Weights of a small GPT-style language model, trained from scratch on English Wikipedia: no biases in attention or MLP.
MLP neurons of a small language model. Each row is named by its layer, matrix (up: input weights; down: output weights) and neuron, and shows model dimensions 80-335. Each number is 128 + 24 x the weight over its row's rms, rounded and kept within 0 to 255. Numbers have three digits each.
Before each neuron's rows, "fires on" lists the tokens most often at its 100 highest values on Wikipedia text that the model never trained on; "raises" lists the tokens whose logits its output raises most directly, leaving later layers aside.

fires on: "et", " Pet"
raises: "itive", "ween", "itions", "ically", "ime"
L3.up1216:149094123110136099125168106180126096104132117124101092174155129102091109127116146156086144134130125125121189168142134115086106131117149103172138116153166112186144147099102090164101146175127145153109067124154123117126143117089139139164142127110144164067119102112137106138138140077122116165106161111106121121106178158125118131151111121095169130114141115108108121092150117150172099138141093091132109138134110166130162158129126103147114118164119111113124107134128122137167137145129127141130126087092128118111116117178120113094112137131154142116147117171136110164136094113118142128114143153160100116174130145125116169127082146151143116144093174094140170127133154097149155094067118119099165115131095105140097102175098103125079147129118140147128119135120145128113134110133153
L3.down1216:131130135171169139106130144160127110095115087117085123141145142093118136120098133170109143149137098132112175114119096089079101097100143094144127153119126109133161156104126121138121119127192147121150110124129154146074154175148127151157119120161148125120098102118110164106132127119104109140114145125135113124122130096120126071159084137129140085156146103117169119150100119171127133136154112126117159101140135084103126106156123120119103102172128131124144184151122172133158184119109107112135164119155141099105143145152104089122104114118144161113105118186160115171148159151143117139150148104125142124198100160126121099087101159136088119138091143123097123158110088096157149115106133136131126127148124148167144084117131101110124115130119079112105136142144157110096126101113102

fires on: " and", " &", " or", ";"
raises: "rog", " thus", "inth", "/", "ient"
L4.up792:157115154094095099182126106137159137128129111129100140157129162109114122137108120139121135142169147104077081129107124136143106100132091120156123187116140124074127101127145127092098120130137108118158132097132135119158120124117127138100093174155133136158110107146132117115090116099139149128126131160118126131184087154109119129085137152119107122139154136108107135122112070112137151134168149138117179109167073135117128141156132119142141158165141135066097117088130104130111132078148132140104138156143148152139105135158156103132164161143138120113136148121136115180159110116114103135158159153150078108129100132106125144117126140102096113128109109084134131142163114157116096123149128116158153163097143109116138178130114165142089106108165157128141137107176139110127124121125119
L4.down792:136092124109103126128113074105160120174103142140128155169176165104115169138134125128119076185168187131161156102133115111154121092108125136119146133096097177130098104152084145148100138145141125107134109122131123128122122177146135140078134134168137127163157123103153113119107114136128127126113141157157124127165152149168123116129099144111130139127110134094125128097167097099133101078138134116130114133116129174113123095114060131148119141153164137155154147122135107109126123116114167148105112138131137110126138120125148127128141120141152129085135171141098141127098134136141113116111135144106166138174134054098142096131175136137139095117162148085117140134123062144141103198126126154146136118155128136128098148183094140120127127097139097127140143162085105143112137107140055

fires on: " but", " However", " though", "though", " But"
raises: "ton", "chers", "ler", "ts", "phy"
L4.up112:163115128117112153136175129146148107109131111136124081108168132172187130110115158126130100106097176149138089156135157148127090188128133155135120114120127094119139127140133125124103129098131123159135148149121140176129123099139172106131089151146070113134112097121162104110108118140125132163131125122132119127111163137082147132142122092133137155114142143104095126129138099158154119123108132105102138090174139146128168157130146102114125163149152120130111151091133082136141129147145154133180130140130140121134140127128116126106089182176121147120113173119113110164097131081113142113089164117097138123123150131157116153124112071148156106120115122123139132096132092119152137123075135129073117154086166168150078100100131105146104144139152184119111128098140127128133149111176159
L4.down112:144131109116122149115137119177117121115149083102127100104132113144163105108127141101139132151095156123123105096171143149123098138129137087114140107119080100111105085145116123126072097125163120171119176129091125148115123132127136103184122159134074117132163115135149107141134129121112115167106142113147097186095191135088107124141122135136129163159103160108094067124121139145168133138124097107162152151149142159109118158130161142157124161138110152151131176098128109152142141139133141109171114121098142127104136108096113130116151146164106133145123148150116131130124138078137104125133144119106169156121162136139093139111129140138122132125140116153148088143107119156111104116106124125077114123105095131110089140102157133108108159125147189169159135112165123122106141130185137

fires on: " V", "V", " v"
raises: "ow", "ows", "isions", "erg", "ox"
L5.up837:120122167141145121129157106152149134105162105128169127135128149127122144151116156093132132105126143130153158130128147108092128137169122134145093137159120121123169101157092139133120137139161147123107123125094144121189122161143113112110131079161141143098133114129147139105133152158162132122138121164127151141155175146129138134126132076114099094084104116161108116138089107125119107136149099097135107131144140126133116148129129131104150112134167104164111150105168115131167104082151164131138098131152138121144148035129183118128077158088143111155106158118078090116078114158112163139064142103101130120162125153109120131152161111121101167110109136121158143138108137123120125106135110112104158146143102145088120163120161157078121102145131127129169129164119150139118173082127105
L5.down837:114123167146153118123114134154107146108135155105132122099154162107110141149124131110148136104113151115110115120136133139134105080186139140137070099120130160099129078109148126091111121134118114111108103122138167121116092148151152096142142117140106124112138116126124140155137141132149136102144188112122145153142156145138102133154147066121151061141123139135130136133093130124132092142135139121101128115124162123125070057124171131116131117158154140128140082128148129153139096112111119151142161095151081145107119147120161104125106136131148130144133135121097107119165082096098166178166148140106117097110111129090178168158142129114118159109093081119150133150136100124120128118160138102108106133106122176157137154124143125135176065130128099147136131173116098136108098115096122

fires on: "am", "ram", " sum", " Ram", " Ham", " Sam"
raises: "mer", "sey", "uter", "mar", "let"
L6.up320:128109115149140115162102096105159125126134108121136106149083133106134079129125142161156140125109148122107146118116169114103144162101107109148083144066115112079167117132134126149126139119124130109119160131149136151155130128115098130133112137119117134099149118177121111096134067121170090099142154157058148143134076115116115135149167105148114125150130106147109109137122088107128110124126108155143140175111146145111135191108132177143139104104130079105133161118156118153114160070147170145126134123162129104114116099118110135082142117133119130122086147158153126095139132093127112108088144114096133134134152144115129138129113179088122175088101108109196096078127140155143121107147122113101175141114099104050133150109167158128097123137102169149127138134177131108135182112102145
L6.down320:086094174109112141095138088094125141141137146107097158109137111134146119120153135158166119100107138133102143107093124125068157171152153143154118145089144173110153140118147139084139100106132112126152194142136104123187139127132111119141111142137150119126106161115133126098115109124132133141126153107077158131129083127105138118164136119136158118141089125129154142121135125176108138099132079110142127162139155133101134157145156136156133090117129075111152118154155157178151133116182141108081125146128159110101114146084131122121080129127143061112152140165124115113089115102113119104118151111110171127153115113117100123133129115140105148097166100147120122130113164113131069107150133090113105160161137138112139137142154165094139115143124118167149116093128136113127155141089136

fires on: "o", " go", " Co", " Go", " Bo", " Do"
raises: "ons", "ce", "ord", "oms", "ony"
L6.up1078:126117168159108110115072163169142161147137121130148139152142104154082126105134159131115149118092159134122127168092127124088132115146085142132151135093139125118145135121107094132156114113131140144128146137125149149175101105143139100166142082122124156139128111124161130083116138146153127124113173140127149095126105171122105135099171105125145115155140139150115077122156125133141082172118106146135146150160128135087152124133129171120128112152133184150105141145094109125151158139172157139106131160174117165124160092110129124111119079082138056116088141117139135139160137118122086172151122122143105095104165137130171095137097130126091131117162114117168118130106154137121141110142108115097116120120129138108084106089079099115143117138097109136128131137139147142123079121174112
L6.down1078:120145161125121138125090132136145169139132106067112128133142127125103048103158142095112141112136110155120108111101103130051152118142114142135123136110113141098126105111143128147100152108151142092090124131114113133165130141154159121138158136147117174110131107116139133114089106164152116126160133180137141129073150113096119121109149186125158111157120107168164133134110146124114069174142119169129130131151094126111141103149121145136159108139111179146096091142111142142138164122160128113159075137147165153149098137115119150141118109141135112137133115134120135156145125181145098167135088116111165120119126168115126137109135158150135129096143146138132098186141164125164113137171129124124111111148113183095096131127101105127142111131123092127102116154104117145086067118138147

fires on: "h", "urb"
raises: "aus", "ook", "orn", "it", "ains"
L3.up237:149126121141110166128142141132133110085104136125151134139134127113106116098130127108118111128158112140079158091137121142086142110142099139097102153176137093152147118192129099153113132165106122117125105155161140140143111138147128143098170165156069107143116139129129144114160075121142174131119145126099116095160131149088129144139135110135107145113159090116103094162136097138152140183072091132117115165116142126116141119140123108120126094157160149148123109138148108167131127159153120139161148163123113128147136143138122151119129111147112143129126109123143116131082122137105149120112134093106095127134133140152177153139126155106107141153144166111141105151123087104108147110140093126095121102075139137134163167139101135160131140110108122151129115171102067136084119121128183
L3.down237:150132146129144142121129143106128119119161175126134116112149124153113140138120161114126120161147137130119099099144140144103164142127124131111104108120121115171150139120116126150114135162130073105113143127044127127119134102157148146068110156137104117080133122124119148123131125106126136120101118106134129149121140128094106123143133137173120116181108131079136147138085097182131118086107089152099130152094113137160108099097104137107125120151161132144158127131169131113135162148147149098110093126118132119166158123157120125120134164160153124111138087145161136100110137147120111134128105082157093148119138128112121158125168155100106164124172142114064084121166112103126155149094132141078130155137169124129119129157104132110155157092108108137098133130129111073081109122101179

fires on: "K", " am", " k", " emb"
raises: "night", "hip", "ore", "here", " seen"
L3.up82:126135106120149159109061105128167181114123149114123143185182152117138152120130140111109131124126131143098110142155128118156114111105111131105122152144113141177152099131128130153097131174104177089119125109148134069115128091130097108141113157141115139127118125135153140103090114132130118158091063153121123118146167130091104141080132114138200128134126082081148150119133120162133118147110128165168143120115114169078127137061127173124121105123114141121141107105174122160145135100133145141116093135124136119155109128125114173123134102132106174071128132149120098122148117105100122131130154172132150169116158136088137157158111161107149138114108089138132131103096113109122127081118134131103145095112115104116135122162160144149106136100117173165112151134120096137138102101121118
L3.down82:105117122121131122089137109176132124153096103112148145159148160128114155104123118160115146114153113111113127141117110146143135108117090119152123135170079134165137123105114099110124136176155155131151145119128151134121150150126114106152135150156149143150122151100097114107124139143121105146090102159143171164089117112131135113118127118107119092107121133093124139064119139169095135124110141155146125130142110180114094131131127123154127149130114159141078141107124135158149116079128120162152117126160071156113133120132162195123086107170135149138101153188091109161145156154122176144127145157113141152112158156089147155103107134113100076119107086157149155120114164102116116078141130090078116119146106142138165154138128117148163138107115142158107127122149174111084143116182132

fires on: " mix", " fl", " Fl", " rem", "fl", "urn"
raises: "ames", "owers", "ower", "cast", "are"
L3.up1150:122131104120154123114149175148102119142180088124133118157115143145126140123093135167108102158143174121144132134143145108131162134116105132114132159112138093123143136169106119120094132156146125134133131129095115167073085112093123111160127162115167130138174147147140126108146091125124136143089113098167132113130135098102147138147172114105135084156142131139102102149111137105137132162141128171127112177119129131112116118120133126047138113158149095130130106167099119121174105157127141134101106135124106178140150150156106163126134112177106094137149116137180103117124115179089138107102141140122143155103136139140142083134138190168114106077136093159171166141143090109119127104107132138082102126151117131136126087153090101127129148150162134088125137113125119122125159138133134
L3.down1150:132127126148137142122161129137084128136094103081130095097125120128150117099145150124098111131154151114146113108118129104134179104072106116129149122098135095100121149156143102106128107144162096117151144147156121158096095093091125139161125181141136079144152133097140138138103124155119137149061167138109096098137080128102179151125149072087104137127140134126109113096089164126131147166078119142127118173103162102116114125130135114136126121113094107128178108151117126154113124171171165159099074163144135135139109126121113151110154118172109097130134108084118108102154136177107143091146102113114157165117128161152128093092159125116149144133105083156108146157141139125155109069121126131091116135143134128137158143126117133133145145146179116116143132122129111105125119185160128